From a checkpoint of a small transformer trained on Wikipedia.
Size: 2 heads of 128, 12.1M parameters.
Architecture: learned positions, no biases in attention or MLP, tied embeddings.
Training: a variant of Adam for these matrices, 548M tokens.
MLP neurons of a small language model. Each row is named by its layer, matrix (down: output weights) and neuron, and shows model dimensions 160-255. Each number is 200 + 40 x the weight over its row's rms, rounded and kept within 0 to 999.
A block is one neuron, or neurons of one layer that tend to fire together. Before each block is what it responds to, as a language model described it from the Wikipedia text at the highest values.

Description: Mostly the preposition with after verbs or nouns (work with, equipped with, marked with), plus word-initial at- pieces (attend, attack, attitude) and occasional of/and.
L4.down178,227,223,158,166,252,159,144,202,78,216,282,220,189,145,152,219,190,130,152,171,237,204,156,152,226,239,223,235,237,156,282,179,118,203,219,230,254,246,141,181,266,211,233,149,147,185,158,167,281,188,206,207,196,204,182,249,197,217,155,196,211,257,207,147,108,244,222,195,228,239,200,223,244,189,220,233,228,139,194,238,250,227,198,219,139,242,260,211,257,155,148,194,208,246,231,250
L4.down192,146,217,207,208,225,238,190,196,169,117,180,173,171,158,163,181,158,180,237,193,185,273,241,239,201,183,218,190,252,237,230,149,186,166,247,238,244,205,199,190,179,150,226,161,147,187,265,214,237,209,250,172,265,146,193,168,192,264,159,209,180,228,205,247,206,242,242,120,175,242,268,226,198,186,231,221,168,238,192,171,201,275,259,162,189,137,226,177,191,177,161,159,121,205,215,130
L4.down304,199,230,183,185,202,305,214,233,253,174,104,200,222,223,179,192,204,194,175,177,294,188,184,144,210,180,214,204,236,187,241,267,200,127,171,264,165,194,196,248,179,202,188,197,134,192,183,191,235,177,184,135,169,317,194,181,218,229,138,297,258,235,194,246,207,310,162,232,220,190,203,168,145,245,126,182,168,235,212,308,205,232,200,253,270,174,190,143,189,234,223,191,196,167,174,164
L4.down530,238,176,257,261,212,189,212,229,127,147,184,227,250,200,202,215,185,214,241,169,230,210,303,122,280,173,148,214,161,215,226,254,184,189,226,150,181,219,248,250,249,162,166,179,249,151,226,200,288,154,214,215,205,153,100,209,173,215,227,266,73,191,215,189,152,255,203,247,256,111,277,202,162,228,204,186,169,217,197,265,152,207,201,152,254,255,216,193,192,239,170,206,157,146,224,172
L4.down552,177,225,255,267,245,223,187,209,189,176,245,146,216,224,211,204,180,208,168,133,224,193,202,195,199,191,236,171,178,178,301,235,189,182,78,158,263,244,197,121,183,192,217,188,207,205,213,177,115,215,184,126,217,214,184,202,203,177,214,212,251,239,113,253,238,186,203,166,206,206,230,152,204,116,213,152,194,232,239,193,255,165,197,171,207,156,234,287,184,218,225,246,215,224,143,184
L4.down590,202,205,262,184,125,220,199,176,208,235,163,186,168,143,195,227,186,218,248,227,173,164,205,175,227,136,284,213,209,180,185,120,246,92,242,276,220,261,146,214,153,139,173,136,147,228,198,194,222,250,237,177,204,140,137,152,168,172,159,245,209,192,194,139,141,231,261,175,204,236,205,189,243,134,190,291,181,205,198,234,232,216,252,133,187,217,176,217,227,269,195,279,204,181,179,215
L4.down694,168,213,149,149,217,187,191,264,139,165,205,266,168,251,274,266,239,172,240,164,215,96,261,201,210,186,183,192,173,193,223,181,167,131,242,169,212,212,228,130,204,134,249,228,233,240,165,245,208,208,209,182,215,261,254,172,251,204,124,208,178,151,216,230,193,135,176,200,202,166,205,257,227,217,157,243,162,248,173,244,285,142,224,258,212,202,203,149,247,198,155,243,175,127,264,204
L4.down753,205,212,259,155,214,198,240,220,189,233,255,200,222,208,225,248,189,173,168,219,179,158,191,224,179,191,225,206,266,198,184,203,185,214,171,233,191,257,189,163,95,191,178,231,154,178,233,210,267,127,196,183,217,194,256,175,151,225,198,243,191,214,306,150,223,222,129,200,204,293,227,212,217,159,185,255,94,180,166,177,146,112,201,173,242,242,265,197,223,233,242,159,168,213,225,214

Description: Final piece of a first name just before a surname, as in Stewar-t Friesen, Jam-es Kenneally and Dav-e, mostly in tables and lists, plus some other proper-name endings like Jeju United.
L8.down320,186,187,211,219,266,174,129,158,125,188,200,164,107,136,188,207,197,157,165,243,212,191,236,186,164,182,142,163,268,113,206,223,253,162,129,203,216,202,256,300,213,219,180,182,194,198,198,219,224,178,144,167,165,226,214,204,149,196,201,265,186,252,193,193,165,228,198,194,228,227,232,181,231,212,160,156,169,226,181,228,173,191,197,251,185,133,201,212,164,158,179,149,228,202,189,193
L8.down445,237,263,216,229,137,206,119,205,195,124,212,156,191,234,228,174,183,179,144,250,178,253,162,199,190,260,182,215,163,202,166,180,203,284,179,243,296,261,174,246,196,203,196,213,86,195,233,204,197,152,180,222,127,209,214,177,248,235,176,247,166,200,216,234,246,226,195,194,238,183,231,136,247,233,225,245,192,202,197,205,278,232,169,204,240,185,187,213,250,124,174,180,198,213,120,164
L8.down607,196,254,225,207,223,166,249,176,219,263,176,204,225,233,189,188,158,202,155,189,212,215,181,211,130,215,225,176,180,195,216,160,224,203,186,165,216,192,215,174,263,150,205,193,213,149,245,244,231,243,250,180,141,172,229,210,151,127,135,191,203,181,250,161,226,170,143,193,220,149,126,194,249,236,213,222,222,166,246,268,268,273,133,193,250,228,172,130,198,148,174,253,160,170,256,116
L8.down707,139,126,265,175,235,150,185,133,100,268,119,200,271,238,190,203,202,186,194,237,204,140,227,206,165,191,222,135,216,176,211,238,220,217,91,204,290,236,119,191,156,199,209,232,289,205,232,288,201,209,282,152,160,214,194,234,211,249,157,183,204,291,173,182,237,126,208,262,250,226,157,164,163,186,192,251,180,256,194,193,208,205,164,201,168,206,197,181,117,229,198,160,191,190,128,137

Description: Final piece of a common word that was split into fragments, ending in a space, such as It (from I+t), one, three, National, little.
L3.down459,137,243,290,196,206,271,268,177,174,226,196,292,216,221,143,151,174,175,220,232,262,286,132,289,200,181,189,225,171,214,187,138,266,215,245,195,245,219,219,207,180,179,152,192,208,175,274,278,182,288,204,210,188,184,228,149,147,198,120,190,137,176,237,147,286,138,233,231,211,169,165,190,208,130,245,140,200,158,191,190,171,262,190,151,151,172,151,174,174,278,264,210,197,266,166,233
L3.down791,188,185,191,221,209,158,205,126,216,179,175,275,249,199,152,242,182,246,160,194,214,224,164,271,154,220,163,201,253,248,184,207,244,200,216,147,173,145,250,174,207,170,215,176,133,157,185,161,229,166,213,51,192,188,237,262,214,230,216,130,192,183,261,187,157,151,112,193,235,80,190,215,196,263,140,155,209,257,200,260,218,229,236,147,207,267,258,165,226,261,185,266,132,170,219,236

Description: Fires on the period, occasionally a comma or digit, that ends a sentence closing a paragraph, just before a line break or section heading (e.g. "route.", "votes.", "season.").
L3.down242,237,161,185,164,192,217,288,212,210,181,236,132,200,186,163,147,218,236,217,211,144,143,278,219,230,254,184,224,208,246,177,204,213,246,218,210,157,193,200,176,173,213,193,203,207,188,111,244,209,292,212,194,216,157,164,235,221,234,184,201,236,181,210,163,222,187,240,131,193,211,223,164,175,202,242,190,71,189,237,171,251,248,228,142,210,205,205,144,208,270,264,147,149,162,196,232
L3.down668,155,239,292,171,162,213,182,180,223,196,255,143,214,229,147,207,172,188,219,210,132,127,238,193,234,206,242,155,196,219,205,207,171,180,211,205,117,161,125,263,224,184,240,142,233,227,148,170,203,238,292,153,188,184,87,231,216,245,222,247,211,124,162,152,183,187,156,272,212,171,229,215,185,174,235,248,209,206,204,271,153,226,229,211,178,260,248,247,183,178,171,296,226,145,168,206

Description: Word-piece tokens forming a word's second or third letter, mostly l after f (f-l-ed, f-l-ag, f-l-uid), also il, or, pr.
L3.down722,140,227,231,281,198,178,258,209,182,131,169,234,199,85,203,185,155,216,111,189,220,257,169,224,190,238,177,166,241,218,222,208,250,218,162,206,217,243,297,208,231,249,241,284,267,205,174,217,157,186,206,235,120,182,189,168,210,136,206,187,153,236,167,150,161,245,205,275,216,159,209,233,182,186,211,229,208,199,187,218,184,147,164,202,206,169,215,175,186,142,174,179,233,230,181,205
L3.down736,185,202,155,214,149,173,188,152,177,212,191,293,169,190,158,277,250,213,232,162,183,215,244,184,199,245,187,228,208,143,278,245,147,216,214,184,258,209,218,252,284,241,183,248,178,151,261,182,139,180,175,193,189,189,203,172,231,201,231,219,170,143,122,262,206,279,207,237,252,187,140,205,182,235,243,200,253,214,216,71,227,229,202,268,225,244,226,197,217,170,137,192,247,215,260,211

Description: Single vowel pieces, mostly "o", split out inside a word after a consonant or at a word's start, as in Dor-o-thea, o-ther, p-o-int, cl-as-sical.
L4.down1,182,202,197,181,205,267,190,211,191,313,157,169,169,132,221,211,155,238,193,137,198,243,162,158,215,150,308,161,223,243,225,225,200,229,250,194,157,142,139,158,173,233,171,191,230,186,243,216,208,258,179,210,229,192,195,242,118,153,248,220,154,238,221,244,218,207,212,210,225,242,162,244,214,121,244,241,183,148,211,197,264,199,202,213,171,192,135,197,114,179,209,124,112,139,198,204
L4.down222,162,232,168,173,237,203,151,248,235,150,166,214,161,209,222,227,165,295,167,166,231,181,198,181,278,254,194,207,213,201,149,152,277,234,199,205,169,195,197,177,216,207,234,235,251,217,189,179,235,139,186,194,83,201,192,206,189,208,225,118,126,197,138,156,172,184,183,263,272,127,153,220,181,187,172,220,186,206,179,193,311,202,227,193,231,260,164,198,162,201,178,234,223,308,116,157
L4.down344,217,243,256,281,249,297,173,178,156,144,156,100,178,199,197,240,145,191,190,140,190,199,140,176,228,190,191,143,211,234,229,185,249,166,154,178,169,204,218,222,207,227,156,146,258,187,232,206,237,252,202,203,239,181,179,221,209,192,261,210,180,190,161,244,152,292,311,277,244,178,184,209,219,158,89,217,186,232,134,234,223,249,197,241,196,217,156,262,276,191,169,122,179,145,219,133
L4.down351,264,222,170,162,119,161,225,210,230,126,267,157,237,165,235,163,209,249,206,169,197,189,185,172,162,222,223,221,242,254,194,203,224,248,218,199,163,110,89,232,218,235,233,190,96,244,160,214,196,220,146,235,182,194,108,187,219,220,273,190,232,197,221,277,191,186,179,170,231,116,241,201,92,212,200,275,241,242,247,224,223,271,117,288,116,153,283,231,147,225,227,217,145,225,241,150
L4.down555,190,202,159,177,242,175,136,210,171,200,166,255,225,210,200,190,239,231,216,233,186,221,261,165,162,141,151,144,224,152,232,168,200,111,130,314,209,249,153,255,249,239,170,195,226,187,253,173,214,213,239,131,163,155,177,200,161,178,210,189,184,241,214,183,216,166,178,159,203,129,242,212,181,253,218,218,193,222,160,194,277,227,164,132,175,216,172,251,198,182,160,220,210,118,238,147
L4.down593,199,208,254,292,159,114,160,153,306,288,148,180,163,232,141,204,205,193,174,157,252,241,177,184,266,174,195,153,211,215,210,236,176,219,202,187,255,194,175,296,214,258,220,178,215,191,189,194,209,224,264,203,124,196,201,129,206,222,207,259,120,203,217,224,205,140,222,188,215,193,209,180,261,307,198,217,200,229,216,216,237,205,224,228,232,221,136,233,121,172,219,223,141,134,240,224
L4.down602,159,188,245,220,184,234,214,293,214,248,148,168,169,193,123,258,224,190,268,180,167,182,235,179,259,128,249,126,193,171,225,215,208,195,253,172,177,167,204,248,255,236,221,267,154,222,231,262,248,250,237,234,225,176,145,166,124,234,230,180,203,241,204,225,166,224,231,123,178,137,289,202,196,111,247,224,250,197,199,241,118,221,180,189,256,234,200,165,238,129,219,224,154,203,259,137
L4.down927,218,203,285,218,216,221,260,224,244,183,162,234,193,196,214,249,154,195,268,183,219,191,170,213,247,179,185,217,196,171,151,161,169,208,199,179,168,144,174,240,203,278,221,157,180,228,196,271,241,242,128,166,213,201,246,237,180,156,155,120,208,190,164,190,237,242,167,154,243,209,214,232,187,197,237,246,172,194,177,148,225,226,221,206,162,228,229,292,213,151,121,248,127,245,229,212

Description: Final word pieces ending an adjective or other modifier after an article, just before its noun, e.g. small (sm-all), largest, major, digital.
L8.down345,168,202,285,216,136,230,169,242,222,247,224,195,226,180,174,200,178,141,217,231,253,307,201,207,226,204,137,158,237,216,247,261,181,226,183,233,216,222,221,180,210,184,271,227,158,205,206,163,138,192,189,239,249,218,232,205,192,153,267,226,163,206,284,153,304,164,164,216,183,218,222,150,203,222,200,173,199,135,242,123,285,215,164,263,186,178,165,248,171,224,199,256,181,221,161,227
L8.down347,220,234,251,247,188,234,202,194,194,201,231,125,197,274,188,197,159,209,110,79,244,225,237,148,242,212,269,235,244,268,146,287,262,260,190,272,254,174,197,222,241,236,192,230,196,263,137,176,189,126,169,166,213,176,176,130,167,245,263,160,133,158,267,132,213,194,216,131,207,203,169,312,157,243,173,242,179,176,202,250,255,220,195,201,214,201,197,205,226,171,165,191,177,231,187,144
L8.down495,193,166,276,211,179,174,197,200,154,258,145,229,231,242,232,208,217,205,168,192,212,223,179,264,257,209,102,195,145,153,186,273,211,173,176,200,206,205,198,212,152,230,192,195,194,208,202,191,179,203,216,181,260,206,133,198,234,199,231,185,168,190,214,140,158,259,303,259,315,183,227,108,217,186,191,229,186,258,265,144,210,183,219,215,240,150,187,199,213,266,213,152,256,154,245,187
L8.down939,213,136,171,256,200,141,249,204,187,141,156,192,230,198,185,238,121,193,184,140,225,191,231,171,203,160,217,230,267,123,285,200,155,238,157,194,190,249,229,236,245,180,187,220,195,245,241,113,178,197,125,207,271,208,199,148,251,116,236,254,209,236,215,177,305,209,136,160,229,245,178,164,204,255,147,200,167,218,165,206,140,178,214,181,177,206,186,227,203,183,173,224,190,188,187,243

Description: Short word-internal pieces inside common words split into several tokens, above all the t in Sep-t-ember, also Re-g-ion, Por-t-ugal, P-o-s.
L8.down135,233,175,204,299,181,205,195,218,180,294,188,223,200,189,240,160,218,197,235,236,174,174,138,239,277,206,159,188,201,158,163,268,205,192,150,200,239,257,180,251,211,237,276,138,111,207,193,251,195,230,174,247,180,228,171,186,163,179,245,225,179,229,163,222,159,178,263,214,279,178,219,182,184,151,235,242,233,233,209,180,155,169,214,224,213,133,234,191,94,239,191,107,211,171,209,151
L8.down189,196,153,205,135,228,160,238,236,133,191,211,217,234,220,158,236,165,194,157,172,117,234,219,207,188,236,201,190,223,228,187,235,194,207,263,171,276,189,169,174,243,155,206,130,231,207,245,131,273,215,134,188,191,194,255,219,230,251,146,169,203,193,203,212,236,242,238,142,192,232,184,166,196,201,135,205,240,245,198,191,147,168,243,180,150,164,187,194,168,191,177,173,155,308,201,192
L8.down876,224,199,157,232,181,172,173,219,151,159,239,182,181,215,213,151,189,146,238,232,222,245,202,160,218,260,171,234,190,261,202,222,184,202,179,191,210,202,162,192,171,171,153,241,103,178,118,242,262,189,261,127,251,197,222,276,159,204,180,187,247,187,193,250,269,185,249,243,271,191,140,222,226,226,137,168,142,169,183,156,205,170,216,148,209,221,207,299,260,185,166,194,183,204,251,144
L8.down997,199,243,202,188,232,153,188,233,271,207,269,209,217,213,223,273,175,128,152,223,129,189,242,206,125,231,203,141,195,204,190,175,210,152,125,177,224,109,144,243,183,224,238,178,140,243,146,219,257,247,132,248,245,198,107,164,267,196,248,196,202,182,162,149,214,183,146,215,176,173,163,165,183,251,158,223,183,200,182,208,258,229,235,193,187,157,144,244,227,242,146,198,131,190,215,130

Description: Final word-piece closing a proper name, mostly foreign personal or place names, often before a table bar or another name: Aldabr-a, Thuring-ia, Iraq-i.
L3.down241,151,167,201,214,176,151,257,114,184,299,189,219,120,220,156,169,256,112,198,201,194,296,182,187,192,224,231,129,198,269,152,212,138,220,184,263,186,194,240,253,240,151,269,142,265,247,187,142,164,222,214,222,292,150,162,143,238,224,194,206,183,237,175,234,248,177,147,182,209,249,171,131,240,187,240,149,176,193,190,166,219,159,178,156,164,200,132,207,146,226,166,137,285,227,164,133
L3.down907,207,170,249,213,166,163,224,135,164,211,208,245,189,269,191,200,162,117,119,187,187,254,118,245,185,173,241,188,216,258,205,241,141,203,170,224,188,113,157,237,211,225,230,235,167,166,241,199,197,289,229,271,256,252,211,217,224,211,183,198,159,184,132,228,170,143,178,273,241,197,162,238,227,235,212,201,334,140,188,152,271,203,284,185,230,255,134,240,187,163,237,246,243,233,219,204

Description: Final pieces that complete a word split mid-word, mostly -al (National, Total, Royal, critical) and also -er in tier and Center.
L4.down141,273,194,250,199,229,183,185,162,179,193,270,236,207,198,169,180,179,186,198,174,222,233,197,211,135,211,234,159,233,179,236,151,245,128,208,157,184,212,215,285,268,193,248,266,155,208,114,163,197,160,229,235,174,210,230,183,147,206,209,165,201,228,130,211,220,245,181,227,187,226,363,116,235,180,148,239,225,212,190,215,172,189,181,164,204,190,173,170,224,102,229,216,245,177,156,208
L4.down148,159,159,187,230,190,236,162,160,275,150,268,171,165,305,234,252,227,162,143,215,149,231,181,194,271,161,148,216,109,232,199,192,238,256,185,147,274,166,211,161,231,148,189,238,129,224,174,111,194,204,236,213,137,252,191,199,165,248,216,170,161,136,192,221,235,194,211,217,227,185,164,191,198,198,235,174,122,162,213,234,229,237,252,263,250,196,157,160,215,196,187,193,165,147,111,247
L4.down211,164,187,250,156,233,191,137,217,187,130,187,184,175,175,159,220,244,209,219,160,222,183,152,164,150,206,208,215,164,264,238,219,193,186,249,183,224,162,222,187,175,215,264,222,241,210,205,198,185,239,240,180,229,165,263,150,184,321,152,233,213,177,169,231,205,216,101,265,215,221,142,261,193,215,137,252,265,151,168,179,272,173,210,178,217,191,225,136,182,200,205,164,278,233,175,206
L4.down376,140,231,185,250,211,175,262,167,175,263,196,154,206,252,192,144,298,225,198,177,240,199,153,242,263,209,195,142,244,159,182,208,128,127,211,191,251,241,165,174,174,226,201,190,204,207,211,213,250,200,236,190,223,269,210,148,200,185,251,138,174,184,274,222,172,82,215,145,275,179,133,244,184,163,220,196,195,228,203,255,214,197,181,300,122,219,175,156,194,212,166,216,219,282,220,182
L4.down575,169,247,237,180,152,184,212,218,141,242,188,222,209,189,131,220,239,163,218,222,275,192,55,179,203,270,186,154,232,161,172,305,175,205,173,214,204,150,211,199,194,228,207,195,186,140,235,160,214,254,229,184,243,172,189,213,225,158,154,200,232,234,220,241,201,162,228,251,192,218,140,226,176,192,222,151,149,276,198,215,211,206,165,236,179,147,235,213,250,126,210,199,200,309,236,188
L4.down653,211,201,202,279,124,221,192,230,149,184,199,228,157,133,290,185,206,186,126,146,210,301,145,226,196,184,192,263,288,220,219,214,274,195,188,198,202,115,200,155,148,184,223,133,222,153,254,162,175,183,180,271,225,127,172,138,192,161,206,326,225,192,207,228,241,160,193,187,246,141,179,125,155,177,227,182,262,152,197,154,190,215,183,231,178,158,229,204,216,281,230,137,182,292,152,211
L4.down670,223,205,164,195,203,216,236,202,236,205,231,178,126,226,209,166,170,254,159,142,240,211,200,156,233,184,218,192,236,242,170,295,174,222,254,168,210,160,215,195,231,172,187,175,64,232,233,201,225,185,73,181,228,235,251,253,177,163,134,216,237,198,200,260,180,195,232,228,273,206,280,181,250,178,225,169,107,139,185,149,164,221,232,210,201,236,178,212,182,214,133,182,255,172,193,212
L4.down908,161,229,248,159,170,218,169,225,162,246,197,213,196,225,283,117,178,302,183,193,224,194,141,214,192,102,184,249,264,208,198,237,222,171,185,247,199,209,211,146,179,218,229,153,222,184,213,192,207,222,188,230,218,195,192,242,186,274,207,195,175,180,158,207,225,134,122,132,214,217,203,213,203,149,252,188,178,225,200,197,186,119,254,193,200,259,194,188,200,227,215,222,200,190,183,166

Description: Word-final subword pieces that complete a multi-token proper name (person, place, team) in credit lists and tables, as in Nikk-i, Alabam-a, Southampt-on.
L4.down168,224,177,280,189,202,157,142,204,269,200,179,221,214,251,180,239,137,203,202,170,225,175,294,172,179,266,213,291,210,232,152,198,180,206,249,232,207,165,221,158,221,184,247,170,161,213,220,232,210,279,232,227,180,185,171,172,215,144,134,163,203,141,201,258,228,131,215,256,177,164,160,163,191,227,235,191,116,164,184,156,204,197,263,203,218,273,71,214,199,245,225,132,269,185,177,186
L4.down254,214,188,213,186,195,267,175,163,118,191,241,218,213,252,192,172,163,269,178,171,154,189,239,126,195,162,197,203,172,210,220,241,304,188,124,171,160,208,164,148,211,218,159,161,280,234,142,198,268,251,154,210,230,174,200,224,142,146,280,223,213,163,123,155,177,200,200,222,172,161,226,187,213,201,156,201,275,190,189,231,237,289,261,242,215,193,177,214,286,155,177,257,218,213,185,169
L4.down418,200,198,225,274,238,141,180,188,165,229,206,181,223,240,212,264,141,118,246,210,164,171,291,124,179,173,156,189,246,223,190,169,201,185,209,256,217,221,209,219,252,199,170,245,104,207,236,275,183,154,187,207,164,173,215,196,192,199,231,154,219,232,206,188,140,279,217,239,263,265,197,175,149,178,269,203,189,343,193,177,184,202,184,158,191,199,273,129,239,132,207,152,130,159,165,151
L4.down441,199,148,126,157,235,238,198,244,143,225,188,145,201,178,241,249,133,159,196,179,147,209,170,244,234,178,155,225,218,188,229,213,173,175,209,236,258,98,214,184,217,146,212,217,252,209,199,215,230,226,224,255,224,182,220,199,234,236,97,236,141,146,178,242,198,241,166,256,183,194,223,180,252,250,179,149,180,183,148,260,203,184,171,194,241,209,248,203,320,187,193,219,242,230,215,235
L4.down495,206,274,207,193,137,246,211,255,222,229,187,192,163,157,257,208,192,166,108,200,219,194,153,194,226,203,217,241,242,173,182,227,228,269,184,179,239,138,233,156,136,223,144,146,163,179,227,242,238,164,211,211,232,210,172,180,165,167,198,176,288,217,210,169,193,145,185,129,220,194,99,200,121,184,240,223,199,213,199,210,190,223,220,217,121,136,252,238,228,172,240,191,129,171,172,225
L4.down585,151,226,215,214,243,248,250,219,138,249,126,291,139,222,241,268,127,185,205,152,206,181,199,144,209,177,188,215,251,240,233,131,154,84,191,205,216,260,164,153,234,216,207,210,237,255,166,213,216,225,190,246,271,211,196,140,170,185,161,254,189,213,175,259,270,181,174,207,155,199,216,201,183,146,153,286,163,233,182,201,185,229,243,236,317,212,166,241,246,95,222,209,176,147,196,191
L4.down617,256,189,213,221,194,187,253,214,211,174,223,257,206,227,265,183,162,197,106,200,138,171,170,145,201,98,211,264,146,172,186,219,172,188,177,217,284,242,220,208,202,150,259,169,193,257,238,185,245,220,225,230,292,237,198,192,166,175,187,148,225,133,192,178,204,179,128,211,215,202,203,144,203,207,194,131,226,186,229,209,177,200,209,157,182,197,215,137,223,189,225,245,296,151,193,182
L4.down714,176,223,170,156,195,159,223,230,152,255,253,212,207,284,230,125,245,187,162,192,215,168,187,214,274,144,123,201,251,177,181,191,189,204,192,188,197,118,220,208,129,145,217,177,253,164,215,191,144,166,206,207,154,247,187,197,234,157,214,203,205,220,151,148,222,217,169,133,137,210,248,181,208,225,195,202,312,211,204,203,98,171,229,192,211,132,208,226,227,209,299,173,283,208,242,165